Weights of a small transformer language model.
Architecture: LayerNorm before and after each block, no biases in attention or MLP, normalized queries and keys, capped logits.
Training: 198M tokens, 12110 steps.
MLP neurons of a small language model. Each row is named by its layer, matrix (gate and up: input weights; down: output weights) and neuron, and shows model dimensions 0-191. Each number is 500 + 25 x the weight over its row's rms, rounded and kept within 0 to 999. Numbers have three digits each. A neuron's up and down rows have the sign that makes its largest values positive.
After each neuron's rows, "fires before" lists the tokens most often just after its 100 highest values on Wikipedia text that the model never trained on; "fires on" lists the tokens most often at its 100 highest values on Wikipedia text that the model never trained on. A number after a token or word is its count.

L2.gate483:505502493509521490513500524516501498477537441553450553503494459492535485509485459498479508540489521516517506536470491512478473475523464506516465519458523513465458469515499440496500512479504489503501494532515528518507488505458519522455506522494529524530465501498469549493519504503509494469452503495469464553493456508498492488508507496424476534546474514483494457524475490510545518482480537542498475505495518528507507502547527522491524507516485491528483495496527499493529480482484516447494507447486468485508517518486481521529518524508507548487493512444505526488536484473498499531
L2.up483:491512491491503494540510538521505480498519451528461511479492465485504499494462500522466490512490502537475459525452487516492450501509486506520512521495531518492446425513457426479512526483501465501521505494511537523520492517462505519459518531513497503523457488482446530477504515514496490490454515483474464564512493523489484470524532487426468528533471493493475477518505485506523521483449529528513473521525513497510510541516524487469503506508487490524502504527517482508528498468510530467475518457482528511493536503487497524510525528485533537495490523468485533491535496497500477535
L2.down483:493508529501486528514490534490518501537499469496511523478500490474463483498491483469502475477509512508473467490498518477529503525459496527485568527504519509531495474499521491473519512500512528536504502508513512506528503512489449464503507510490521485527463537526493493465518483478430472526488509467532455510505485533503514453449448505510496524499505462506547510469491457533511524499480498482504559507512537473484513506551561476507443474520469490510535478537495453539516461517491514522452496519524547535466498505488509525485527449498525503484493539494480473482474521487499519485
fires before: "ro" 19, "le" 15, "an" 9, "ar" 6, "et" 5, "os" 5
fires on: " comp" 52, "app" 35, " Comp" 12

L6.gate452:490486551505499535450497463485528493528477485483488506502514575524497502512525495499482497487487520483462494493502529490483489507486494489499537526517500487447472477492487486497489487492479473516511541496524501535431525499497498481504491546528517462532486479499527555509535508530533524487465528493529519473449490517511493485507518507545497517448549502476467465510522505521484519504424476512452461516497475479504490495451518457474493482471492522512505521550489500470508507450474475520461526461521514507507509489490477519540500497471483469516489494497499543473496499528493555466
L6.up452:538515509544458507541563534505512443532536447477540493549469466556506475495469448476571483472496530500482479494488493541504532515497526500539515489501456517513470456490480487511507474537494513543506507518509487506455449519538499524524496487469476485487482457533529474488505481479551514482529498468520471491553516476522488512489513497518501486548511514480483490507512483454511522485538547486513489514485521509506508499505488494499530511470510496513513464495478494496471539498545502476497461513476507467523469492521471497497487455474516476486491504493498502495521477481488500495
L6.down452:470493482508460485483497516465472542483475500472508492462493524500506515500518526518493473489534482495471504502505477518503492488441479491525527483513548493523523497487496514501480468547530506501476469489488526515505541455506504509490526480502512521419498528467482476547522478490535482499492511527519515494529491474497530527514481531520485441539503501485472515475529508478480452547509471507508477495510536475548469503514512491488535511519459529446483531509481467487535500506513555465542515513520473505493508496514491496505450497557548530523503536503521516458510456464519460486
fires before: "\n" 31, " " 20, " 4" 6, " To" 4
fires on: " |" 94, ";" 5

L5.gate111:518520459469487491479508517508511470490464508487527498533525505508465481500526505511521526490467474489519544525465507505452479478525518481469516452513494533554532523543493457497478446502476504529482498519522519508542548490469482511475504531505509509524484563516498451505443502506481486513465483498532454490517480524467501447494482512469505476511548545545484501469493505498525500535488496492497517499491491550514489534472513472488493526480498521498526499499426510484517497494518532466486510522530447506518457520473545475532490486488511502477496513553511516512506472506518476475
L5.up111:532501486482479501496554545481465496551532503495508502492505507469508477487497494513494470510499530506496461498505476505512505479529533477482532484513520493483489517471457536458475494484509485489517499456468476513453512531497526483449509498465476459486493510518511541509485512524478510516488471479500536524488466478496506553488499476533490530512494499465509481515504528485529529511489491514511491510472521491482519543499495538496501520487506505502519486540491533501438473502536507477518547514498496552553481473440511521444549508508509516523516550499481504517414516487462570502
L5.down111:490492473474520512486492527488445559511486506461502458508484449506495533515477492495513509482481480533519516526460531482483489544531537520484531481477506511496511516543501447516472470508458506526479531492527528536545532450503505513520495492461495488512470494519499497487450535486519478496481522531497488468500462512512499420499468518482459473474504527510516510456504506493510496472515485501450544481521500548529465509510496466527501476501493473505476495507467531524531524495485493498491469530531492467521485528497525498559453504504488512517505453508532523497529508531544476520
fires before: "\n" 98
fires on: "===" 35, "==" 28, " ==" 27, "\n" 7

L4.gate441:501495528495479506454513505510520592502505528493463542544512526466496510446494491476503481496523472469489522474462472526505517513511510474482469509521502491466434556488498469517525476532492483490529507481512520432502511456471486478468493502513493490512514506519490453510504505533520497530487484532439520541485512518496496471504536474481525468504523483504523538502522510504481528522504514483524506484510479537477509550485546484487489532527509457491505443519468500465460514504460474512532475462531511529488534504498495485530513491526486488490484486495535482508472524547503510521
L4.up441:496538515519493508492456501513501489535519456512501461503522507499467501527514534561477509507482475497512576478467505472432501480521479527491511564503498509485482445500526547532482509491538477508495497498479492508480525498525520536525496517509456461517520509497514512505508436490520489515434522491530487491544489512496469472516522507527513520474452513531476483452438525489459483509478490457519490464469512476524490524508498502531506489508529523493513489500545493554465486485461513534518540504487450508516495488516477494529490522518507488482501496485510520491465483490495494536
L4.down441:509451538510509492478488508501523522490497530463463514532539499487516515456492488466519526510497485533484483527524525544499512497504485521508516489489484483466498508470504427514528475505520513527474473480500470510484495515487485512524541479472547490497534495500472460492496502463515503532529490480453463472524517549465523515492497499475456469529511479475497511533544551477485495521550535523495495510490490483483430536482457485499541524488504476517489485512510523469492476502518482452515503546467491492536480459551536546480502461495481517510518537506472544492523463507503505515
fires before: "s" 34, "ton" 15, "co" 7, "que" 6
fires on: "s" 85, " 2000" 7

L6.gate467:489492493499519456437512522524528471466516528489473493513441483503481510539458484537465487513479487518480559466534514510457483488490530478478498501498519516478480546505526502509515525516495479487539525517517467502501543482462496503490521488553513496503482504506499528527536483538519451495506513482511459506537519519530475497508514494487470494472511510494460459476451472462495488495474520548510535480506528515506537555487518519488501486475480511534557517522467538476460482471491529497480510516553498479435491483503500472485489501510499495466527499545527473481514494492506545490
L6.up467:491535466500531492538479486515475448537466501527462492527533484504556514468477543562512510452532515522503518491462499495489485495488540503498483450482503512486484476556469516561464466531534494509512521448484501456502511473498485510516539479487493488478461486485529503501512518485492479520488505483524518469493490514511471473513509500514515492492519531496524497532461519491533506476485455494492508562525488542511485517519511496531479473482478484497532477506569503479538487528511496459510517524466494547477519472487502525508479494511479456531541483524500481469531480474472496479
L6.down467:472473442516518475508524514476498502512494482522519510468468503512513533464455458537457532526478509461532472503505504465471536534524516469492486493518500536509474505497530472447517464531441525465506480498522509480541492529523534467486563496523531502479489524472505450533460509499477466506551495465495479533506497516539537511473475488518483521503514512491468453483557508485499494486473511496518546483506512472507500520501482475509500508502479546528487508517470495496471529544480496484520511504512510513502442498511510448508483519484538486543493517503540517468481503482517522512
fires before: "\n" 84, "x" 8
fires on: "===" 54, "==" 18, "====" 8, "le" 8, ":" 5, " ==" 4

L4.gate79:513469522492471542540493471508479513512489454463532475517522470537477464458536470499526494514522515489517520521445507526465462471524503507494517502490515539457550488494515524505556527536500472485524502481494495494481549464540479506501486449449498475507494511490492533521462487485488474505519493522499483559518481472522519534530462508527442498493479492516524558513501493505524498481463522502485482474497462503511495476489483555470523492492529494493482565531492517466491513485528512498513516535541504496495444508463473500509503520508496477486464504484494463501521485530539512502
L4.up79:489538497482521506474495492459537465515549475547510497503536502470506507465502506502503504549483472506496488484517473513511470530501474462516501503479492521493516476508483535504461478465549475514468525462541516535501467496521506472482515507480568499482510487541494496506479539453543495479490504505477520491515482535499491490495516506496550481485541499480502495492482491487513506508498459494499544527452491514508480490523503439499452477459488497525504471471507528544479514467506534496529499500505503508519490508541493472493496512437443569501547516529533498523429500479512518515
L4.down79:519481495486500552520480487495455529525503483469516456486470481489476476485499462464508478533487505505517501522492552488498481476513488536502516504485522492457536537478507505500562492542486474486513486524489513531501505481522504518526544497444483503550499500473487546496493447492451492482524505523461522521487467473479504533538456498514483494523473531506498513537511537454536526494472520495515513442503524481508474471488482500491536549510522504511457521513461494466501497512554495521487505519509494504479476523478506483510516536536541429507463523506514471475472492538491489516
fires before: "\n" 44, "The" 8, "M" 6, "American" 4
fires on: "\n" 100

L6.gate238:525531453500528557525494477511524501497494480435533515473525492533455505508456486505484487520485488469473512510529516510483460478500477441528533441475486482535500525517498484528509491498480507478501514533482535503468513522494496475463506499497513505487489487479521495524491569474509471509548518499480496508480500477480514515517557496476502519478514508483480520521452507509511474500541448474558507494535514493490506472472530549533486542533540488511492507483432537496498529479543506503463551527520480509541503488478500483500462489510473483477518528495519477490497468480488517497
L6.up238:510510526512494472500533487484459531504497518465481504495516505502456501492485443484517491470482479526544512544462497496511491537527535438443514524509482493475466476510528463527461496509485433498511498509504507475469507518493506501489533497542535512513514497490483463507478475508451505503478477480527496504459542496503477485498492496524492469451528557530494519534510531470486497504497512517509500511529503492499507529485520520501513440515498525518538527425471523473485499488500547508528505509572516512538452507513489466533494515474520489468480538511534522458512496519494473502
L6.down238:475501489449512512521469485480512510495497447496515494498517475526517552495483513503485488540484483494475507443547505521409532498484484524489489502495500533535515511513517519478516465516507486447523513519477496464533516528487509501487506495464523487515486478510512478504487490515514486508581525501492495518498455535481505533455498523455509513543495475525487512468521509550484481478503454500510492461499496502532476471508528468519456545517496484502456489538493511472514504505541506539439529504450495488483546522468531476502523477534480499500527493501498461521534533505503514487
fires before: "\n" 75, "ure" 6
fires on: "===" 56, " ==" 7, " Frank" 6, "====" 6, "==" 6

L2.gate162:514480463565454459474520512494531508538449486505460543453475480514471552485488436520518494509496486524485520481468517533522537517515510492513543504509513515473516475525508510543478494537460557490505509476529486504466476515524508492518513511483520473476506490482508503539490522508488486500482492536456499479528521474528463523500479499529532476489489495527473549482472510496465507491467486514462552480487495466501475485468486479481531519506505469510524454529517522522490517527525486493473551530521535500531501483473510521494491489485499542504533515471470490495432513493507509474
L2.up162:477528504474518497504524516501532499556502520495499485469459468528472513489507534516523539486487507498505459518504517492503483471501516442508472470488492465539486505534439498503523565494477505497483522444512516532474498474532503481502548478475524498529521470506532491482538530511491546512477466496478524468528539543491559490479518529456518490499533502545493480520520492461524475517496492522511538523469491489539519476457473473495509531514477522501507557511472502483468491523533536511522520493500494520488490501492470450467473503536497474490466493541505500480493462461496502478
L2.down162:524451437545473468486530487515491489505439496522476518496505481507470512500479441518513484499523476515448528518474488538473512514552507526504539517499563488505515478525523533504431472539469504464508512474510501485476502531496489512529480531481502525449502513533494490497464475527505484480478553518505462476501516491537429501544486507523531516449475485517509526468463495496495518500497519486513521480541495522521522504520499474488520495502469485503498476525513529479505538499488478516477538517475477501506500477477508525516498486479502501563505512497445515506475521516502537486
fires before: "-" 66, "\n" 18, "P" 5, "=" 4
fires on: "\n" 97

L8.gate231:514503499486476503474466491514507518501481528533481522509493549558492549513488466479504516510553494468457473499463480472499492501481467493484520484491467487481504498505533524503501513516491468494495487469508512490462506458469508453451511524491550493500550452448526515494511491501518543469463484497484510472525547482519466515487503449544533564494484514477484503538495525493515515538491523511491476521527519493483523543525495467444466533544515524450521487491523503497509514485463526506506469480486534503529501555497513500519469508472506513510486534494477522484507547466497490478
L8.up231:488505433483491491478502503490508528477503500479492515500528485481502498533505505509534454472522526523507503509505494491488530532509473498515502495515490484545484508468535530485494484514495462488525497460473482526510512496505512523473485476492525483488571501504503480495491522514458516517563501500529514510486469494514444565471500458489488470514502497447503549584508492476501477487512546510481545480512480487480489509484524486548514524471490510477486516531571479508480518523500486486463455478524468467464513532484468517493508476503491496512561514481505503533550544533493482473
L8.down231:521513533498514506523439545505451518501544533503498460498487503480520503503502482507475545507528471512490500491481486500518513475542478488459528514480496496483461516588494506515488517490459473490499488522468477458492490481532513466534503526480487542461498502483442541471503507537502506501455497491500530503523490493474484509532558510464535517502455492486548476467454521485488486528485480489507528515511497482504514512465447485497451473550509484509508474498496470520517493469494555514517491497517560491531463555532470497494519503483495512511509507462499507483511521530498484513
fires before: " 19" 41, " 2023" 10, " 18" 5, " 2022" 4
fires on: "," 43, " July" 9, " September" 7, " August" 7, " February" 6, " May" 6

L8.gate467:511493506468508491444469508467498529497480522502513509479467467495453503468512449532516515507569508551448505463475491524535452469512485474513502495495519472516507502484523514470483492500478522508516510481483536487470484500470527538550495453476512557531488518509489502460516461499538495497474464518509424465492558500496486483516466512487480515499508512527507524490530477525477505539501532537522526541511511485509526477524492520460519513526497453476488509518509485448511498513497490505528511489496521491507519527510489516542483531544466496505468504506527486501481505529489545452
L8.up467:518505467516510468485434509545491496512480514454461525527475499524514545495553499440468497468485517472449445524495526494519520474502513551535480509526475489551522512526488518487493499532453499519521488543504485514523512519527489524466459480526472515511515484507517499542525521496508516500500518509458500512498533501498492499508483472497514541486494480512455472508495513524495488480507492477543470523536469556456514511474498520485478507513503454522477474495519537504499473490509463473519466523518474498537520488497488521544519516513477478467489475497527473510528466433534477509
L8.down467:482479482461480545493533474487514502474506535482452508512476480550511463458505519490479513517468493513499531552504504561519481541529510508498498523541471499522473516478538540498504473492472494472527479502551511497505530518524529491551505480508528500462503475497545483501529500452499526471542498501533507496509493548517515494493476532526465486450489500522482482498466507458538465510481488491525465472460491491517503473513484503504508500506527494499530484529531511499452480537526495495492505459432509482490551503510490480503461466447486497482504525511475478510526502470559500492
fires before: "k" 20, "ce" 19, " a" 8, "u" 6, "s" 4
fires on: " as" 28, "e" 20, "s" 12, "ie" 6, "z" 6

L4.gate472:453478528477515486486454515517477503506487522493488504527505509467527472492510504504482517460502517498515492512495514528498483507509493448518509498456497522511491454514545483541525472562544479475502521505545489558506498527498558532504489487490539514490506445465527471512536446486438528510502510503492479479476495458479480489485492470474524512525520528531453486546529517506492492465514529469488531480447497488527493502496488527501528482484553489493497527529529476474502558492513450479543518465476510483509499499526473509475529524495495455485501465497492525532479499493487512469
L4.up472:511529512504518473555491496522460466500463536483515508485511487515464472484477480515510490495477495527469525541512486523539457498518491522465503475496469507487505502505497481468529502495456531529472507512551540454494498503524520494525465506486505482518485488488477471519518521502529459530504546526544450497524486550482527534482519484463459454474494470526514532529553484469518460468528515507482462537508515517515459489512523472476544510440533496510488506502484507492489490461497489508520544503456519512500513540483484532525445512490465480492503475499540474503493529532524496482
L4.down472:501466498446479434474481517498537462512466482542538490478489493461491461483478492508509498456471512509506512514489530508567518564543498468493502492534556490500501488520492498514502514475529469480516532472491479478517467536501515540455521505458516531495520477489457491496499465473462509539499500494461525470511467461527470487503495510505524508518517536509535470518520515526517517502505502489509503443451502530504510471495498511488514545518493447485525517501515489478539506545495550476508503493489489475498518489515482482447540531472534504510495538498504501536504466516512521513
fires before: "n" 13, "ta" 12, "ia" 10, "er" 9, "wa" 8, "udi" 4
fires on: "ed" 28, "o" 23, "er" 19, "t" 12, "us" 5

L6.gate391:535510468504491516499494511523516536518484483489482509487478490474483550499502544504517495540441442507517475535500492517511478538514527485471515487506507551451499520511485505482524505504538489517502498501536478529488526461498505488515518501489463488444498489482457527553461493488468492513509461527536518546427502484453477499489527495494474473542502496477524513500558505486543508483512501539543524517489533497514478506495469477536460500486531530528471510511462524548498496526517459494476524491466533504479450472487527531468514483526492530467490487507510521467476472493492504486
L6.up391:521469503492558515481476533494517475499481471483508516507489464516498528498503478573503523505463523508478466470547482502476507476467520500481458478474521484522490557515488517520514459520478496520450476537486509534489503467472482520499526497463522538474457456482510498518515509502438488492493487535492494471501475487507517542469530516482496495527504519518489477487513535515562532497544463478472537510477501516481457462528503472500496518530482497491486539448486501473516511513564473470488537481539523519492487499521473496492511476504511463507467543535528519510511490520470511476
L6.down391:529502485520540501509499435500493509529496501533487497497532507470503506492508497485544513472488461520507491510499496472531464510521507524547499508515460521449496501542466483488522467429513503461543491494499460516519473491509503512509527494508456505488537502535500530468479480452519505502508508515488512471508506529482486508528505483473476500456482496518571478502495475486463519512501478514495520490506530470524481500506499510533467457479487509566508518549507523503509540541469488549520510513490468476510504526526501473464470479470507519548504512521497463503429495451553496478
fires before: "\n" 97
fires on: "===" 57, "==" 13, "\n" 12, " ==" 8, "====" 5

L8.gate80:503474468500544534512475482487430516439526495484463511529494437492532465543530488545524445515503467511505494487510539502520498494488489492515493498528475479479501538489523470470477503479504517542494502498526528509479494551487534493508510512494509489451490485544488533474482525497499507461503460482482486489525470451546537479455498486548460516501468502500506537501520484468484506508506492548499547488499510478504534514499504463521514506524505485495489521488508502494540486490515543513503549528458446507479522484494527498506537519523516484449535518509533496486514488486500470451
L8.up80:523499475513480444557523523494472499537509508499498503511487474530506476514522504503536489452525525558486505467534502548511495567512492507515522501472572518493511503502483471511499487518511475484517467482511475543522474513469496533514517500486476518504465545476494468443478446466479500520497514538509504468522483452479479482501465487465496550478493509496515468428473519485524505470499478534521547507496510485508484512503494484495476523491497502505535519483493540513455474491464478516482471495500548507521512510476505475484508494550475523548482499529469495513493476464534518501
L8.down80:499458532494484513492471505538494514510529473477489492520492505438544468517519481498494489531519457524491515532477530465490497501486566568476504465522483493446531495495500490507536496472492505473472505445458478520488509538472502502519491499513504475514459498533525515517516494493494575514502464523513502452537507526472420532524487521518452474511520518515493494508485491526517497521538512506503493520545525463485497471506490443480418522517498466474480491544516472482498493500486499487488505482517470512496537499526515496524514506484523498501526476496484512521507535509488490516
fires before: "\n" 50, "American" 4
fires on: "\n" 79, "for" 4

L5.gate443:473519500489460536547452512534499528451543472475511517501556486481501497498505506487514497485537478484440498541531508510484470420475511480521488467510543519510517474517497519468449482498513525515497452509485525481493479448500521481490490522505494463524520522535470480535470465501503443519502507482490485526493460534499494481506544530504510509475506500473502468483496466554524476512472514476488529493472491507480471526482473512527499549511485508505496503555529550491482511535515498503477514502463496509542507511525552471482502515478496518514486460524502510504454513497508532485
L5.up443:483478491516517554536501489489506484475498486499483525539519473498466486449523493494491518505528470499500500508502483469503477460493459520574536533496525530517551515575471490504493481503547489512438487481486512475501470452576534526512492467486494484502498489529477512449487496506495521522483488509542476488480472507488485480526495524484489482497514530488486480484484483513495487488461541519472492509512510492472470520488454570526483517482486490506499474481532530487497508497461465498491478544525478506535537498521530513485514537492473552477533479500498515508469543476486531505
L5.down443:520456482442506488485488528482472485510539513484480506523492529496472456511507510490501516486504523478531501484524525500505491502511534512438497500482468481511433489473530526511533496497470518467494534548516469557492516500467481500518488505485507522506471509495485471535482467468499491523497490546495533490496495545475512502485513507490514494485470487520516514520529506465510556500519470493498503496517503537534569477532547500475539517479509511551467485497504489532518512516476499505460458510481474504462496491483492498520499509524517407537521466477499446470531492530496463536
fires before: "mit" 16, "mon" 14, "man" 13, "duc" 12
fires on: "com" 35, " Com" 17, " Di" 9, " Pro" 8, " pro" 8, "hu" 6

L6.gate82:495522494501478500477519523477520466510520489485506465507493465501510493503466499537525469508482483502476505529493492525490468496504550452515499501503494533513500482517490497507489509522486545534497487451530455511487503482492518484527501498502535459493516514530500429536560480476501498493509462466546534462505453502459463505480540517461502480454525512500524511489476447491472493498471477543543517477515484514476457508488501510505575502485511462518512533525520504459508531517492510505478556502508541529499543480514474488513496501461494522454483482522492475493498528448532497546
L6.up82:510552497513469476452511496514531523498490508538518520525474479453496518456505433499488527486500513481430496479438460507477503489475516522487522517526514474486519483510509498453521467481559517537473540507503528483475479525509528487509533469475491468509484490490468499535519504511537524511475499490463476499462517513494479515450493523488512487498595505489508486512480535499452498512563470491538569515482504491509482520529484492498495506487466517505520524492517484521477493471510517523512496485514487494521484490518517524497508461490527534531536491478490493482519507552498470505
L6.down82:522468480517488534480494582523496549533521477498520465471514518511500519522489512516481488517489471524502492534499525498553469477525493473480508480521484530507455494501488465550490537537488484495501513477511477497512509493480499500526465511506519502531504490521529528508521527485533502509481492477511525506519494446481527487485510499492535526494469479493461478444491451511483481494489518525502482457536489506477487532526496470493495457463534478517503499562470513538514535494473476495487570546492511447501503481490502515551483541487458530462469469489506497495452467494460518508
fires before: "W" 28, "E" 12, "la" 10, "leg" 7, "or" 7, " " 4
fires on: "l" 25, "°" 21, "″" 19, " that" 8, "il" 7, "ity" 6

L5.gate140:491516455491500482499481487492549472527503489516474523521487522513496497500496491477526488483521475510484478505426512486500483529447505509542515513492459486491462498499505510528496507522451538535507469466488486469549490482466463505489519497470514498484527532509489518520501535508487523477541477508493540515509504483502497466495482503512466470529502504498560559539495524503521492494508491497487532494531546464529467510519461457494517545530458461482448520481553478522488473470482524473553530496497480464557516517481493523513487505482496507526525454514512535486534497521450500510
L5.up140:505526520466493451482477525524497483526457508490492510512463463477459508482515500482532488480434509505472497546495506533508490536525460462498506499481505530528493525480485434535524494482514494507507439519515486491560517498531506494522502466525524449443532519478501489554505498558508497511489495527508480489500502483512436504497543502510499485489491516503504519505544499476464493496512462500499514493475463488550515525509540494524480483481469515490564482504481495526505523459519492503490500523500518492552501503514522509497503509467524518498521520551515455512522507486516471432
L5.down140:469476469489560516513489506503518474510455504496476494453524513523556521502467484506525515533527491485516489487489497474506499495505533502489520523490540457482521501517519535449502512500483518489533565488509472506455505480493513493475498543456499454518489470518440477513481499489508498481486510434465490512503507511509518488447482497516483507529522477505527506483505529518563495506465515475484559497555523496462506523533485545538488517534475502523457483532505510502502440517505476483497522500475464495523485523492527504504501485522468465521512503493493555441503490498467521503
fires before: "\n" 45, "ment" 10, "." 5, "+" 4
fires on: "===" 28, "==" 15, "na" 11, " club" 5, "C" 5

L4.gate443:501487470463521524509503451563510540466475457485458479483491516525510464499508519498508509534481558483485474521493478489513507540493503525490536511482476497514490538526465480471495506506502482500498465459514501434526513500468521483472542538508499505463469452504553512504503512486449453489461541516499503534536504498502489460477481515475515546500499498481531461508495471509527524513507531484509521502506540489550507500505532515497518448508503490535518467525505472526503496546463510501507480502497472532451505520507493487477525521518503524482451509469504539486498460483509501441
L4.up443:500502515488513460546506517514510467477505496532499514507507519505488480485475513487543501477494522488487516474469497536577448509509439507494543479484500451518500508538465501441553514474481483503453537519490527501524481501485542483469514480510461497497512458491506482532508482541497498495503501429488459480504528479495462462528496539509512508514489540555536511506486454512500483532452473510531509473496528509508468511505495516480527540531451499493533488484508521486527479500543507500475493447451520484532500477515502483506479492490501513471515480499515482508527513533477472524
L4.down443:551521517485468490519459443488490487518477457500519528495497502484497479462519490519511507491499533498503471537511507491529491528469490512502520567510506495510497483507502497511506483508515506467473466464464501485519505506483483546506495514467556514491504454548506490499481488413427466509467529522514503516497507508514490517489535477481522523497463502525474540487510491492467481496546524398484537478516504516503492505520507503489508472467500478533482485557508489511481554520491567495522520520500518517469487509518508529504530489485520490490488471507523505448479496497494517519
fires before: "b" 23, "le" 8, "il" 7, "ar" 7, "ce" 6, "an" 5
fires on: "o" 48, " comp" 35, "P" 7, " Comp" 4

L5.gate268:525498464537528495562520483506483488471537510508496473473448478495518500499491496531521535492460510521518479533470503499508495496507503508504522489512443471508445470508450465508517501499497559504505493518507506498498499523479499557445515469521505513484488501498509505500533449471493549485486499496453537455486552506470524514477488445477463518491527518538484526514489443459467521513478491492539508516518488465532474486447506485484506482442489509542520490527491508537528509492486518523497482519518492508514512461483504553490536508463471513512470503505527553494516487496493494485
L5.up268:521503530490499492516534463486478512479533512519532543493496504495468456518518499532509480487541509454510528498511492484479487483513482493514501498531496514501423495501477483514509497476506504508506517475486548513485431465479493492512516467533537520486507487473526500511544488525536469493493519475500532494522530501496535537488505455475531475470573493493480500480531536498465495519480500447516455482483511493492514496504436510450475459451510539515468508497500486476496504474475529452484535528473486530518488529466495488520467530508506484523464498553525519530534477512465521513
L5.down268:487569461509515488547503504470505426504482539483530488525479517508520513478487521460502495494454489528536494511442505557517485516491492516497511485481486509463545510499539539488526509493465454534463498514515483506529506517509517533536478523471460486465492482515487514522429529469500508503485509532513511492489511509506482501492460496508471506523460474559522479495461472521458502494529504525493475536541474488539489493485520497483498536523538506459489476531467478525490497483528503494472518512538505492467514460537535517495519503489512509471533483483501459469497484506521472520
fires before: "c" 18, "w" 12, "ur" 6, "ic" 5, "ook" 5, "un" 4
fires on: "vo" 44, "l" 13, " p" 12, "J" 10, "jo" 7, " mo" 7

L4.gate271:496524442459452518464488481489497479519477512479482487515540447516456511494482477549499451517472520494486504527482512513469535490513497543521470463504542503489483505484446493483447490497464516552515523481532504528501506497508489499502523468479527506492509499513516489542524509538476537488482483492521545538521508499536489465543533457535479513480519520518506498473486500465502521475528462504515501485503495556514493549512478506496448511471495505540517473470467524533517484503524474506515568469478484505484493508490509528520482521462459516501513490561471513491519517510490479505
L4.up271:511503497491522486487470521494482460487491450481512476500505505500500504500484503455507483535539474518493482507530473555496484498498521515505498508494490452507518548499547520531524509503532526495527457507478507451526506473469475507530521516478494469451473528499534546523484500514455513501498451527486490454499475483561502516488499496488467503500513496471554471504512537524535475460512445501511483527503514437531526489509498538488497500491510473468490476492516519506493459443531520467489512540526498549551521507500467502469456521471490537513461518512487490516483487461499535478
L4.down271:473510454462475514489481463472507479514517508495464492475527481485536511495498481528517504515511522476494449482478507513462510501492490523499486492522507497470467527476451483528438531521464543553486523496488479510536503540515509480503506468444498539499505519508461500504518476540479486516488535509499514552509484498466533474519512464505526509497481530515485496510474535509480499471519496486528543494508488560514491524526532477510461510462511488582503511523479525544474497496498524498540518483511487477532472496517503507540455466523467491484521456511530489446535512515506474462
fires before: "\n" 100
fires on: "==" 89, " ==" 9

L6.gate418:480444535493514540483535529470495488488489481505489517495506509508513523545485504532508506541485496485461487450522506532469491533481484497509532521490519485498499510540539478503530486443503488487494517455517506499476490523479561555479512522496511495466479544516507490470470476446516497518491466507522474508496514506457442480454502458518527507503513517516501467533499519504489500493453466504533473503577489487480468469467493523516455468504492500525513506469498540483541431509511486502530480516504496454534499510518496483507485496490549478484469492518520508504496539518479542481
L6.up418:495507492476505446485486526502504541477457541530480499484510480540489521480486522517478481523541453501542480471478546479533509476504500493474457539496511493458487539485479502508508497459494475506494472516515525540490513489532503511528510520526528506513483483489505477523474529528465499512502509493508509492521510518505477511487450481475563504527522494490515458482530496490507496533515504479437531458501490523511510505564455479530503478536465514502471519524466499523500505491509479507486452472537445519512445485473479546477484452491547505528476516545483526520511536479481483482
L6.down418:522488505529489552537485467531497506525518434492522485469468504489547487472499476521532511505486514479505509537485452522508484483508507517497527486531443523501476521467508494493490532485530502486514507522554498481499469485465488505518477523542440508469525465458486496526516510523523509462518525497470495509426514484541510523495536501464487516484482511518495530505475506518484467516519484524532466511512507493511492548467514521500495511488504467487537500482530479495460520468496475499522508487451540544479526477541503485482512481524457519516527490442493442517515478515490500555
fires before: " 19" 36, " 2023" 8, " 2024" 6, " 2000" 5, " 2016" 5
fires on: "," 100

L2.gate421:518498483534494554502493482455518460538485497521479477484509540506500490486505485450545448524515491520502494455469478502479505474502494467472429520479504508477501524511536483524538518495506522512512481530487487484510512488516530479499516525485466506535522491477499496539554546501488516509539453470507514528512490491513540517488517516520550507488499473473488516495483473495559566513501463476496503567539488520489523535478475486505465492511548482490515424459516511500524485513507506496491484449515567524515516487498485491517524485492492541500502475484483494495491485496470500473
L2.up421:457505522443499485472459544539461487515493510455477463524532513511526504489460494565460499468484497527487486521501552496527478541487521523496502501503440475518519505498434480486459495468456472521483526508497524528491504476506498516488488518512538571489509511494503468467512499541468490487474502488518494488510509514518470499560512468471444540497480533507507478531505494509484466491482528508518480478498493509529499512484484531488532486472440553502502505507510492476469523527491504516493519541520490530457508515487513496498519536505505455518515516497463524510515480515543490485
L2.down421:543482497557494530504549461471520489502497479549505520468478490458479487491544535437549503500536520494475495467482473502496532473497494494488453509492535534466460513513542530539535486499532534481516480522509497461514521494463498467504519493491461459511486509507515538542497525486521530479539479517484490521521515485509524517465497525544556467483488484494489493470502493492513548529514449470480525496510522462450496486508477464506472513513558482522500474469505537489519482462501480472497475482496527509533508509506481530507490475509503544482494463497526479488489496495464499506
fires before: "\n" 55, "P" 4, "C" 4
fires on: "===" 100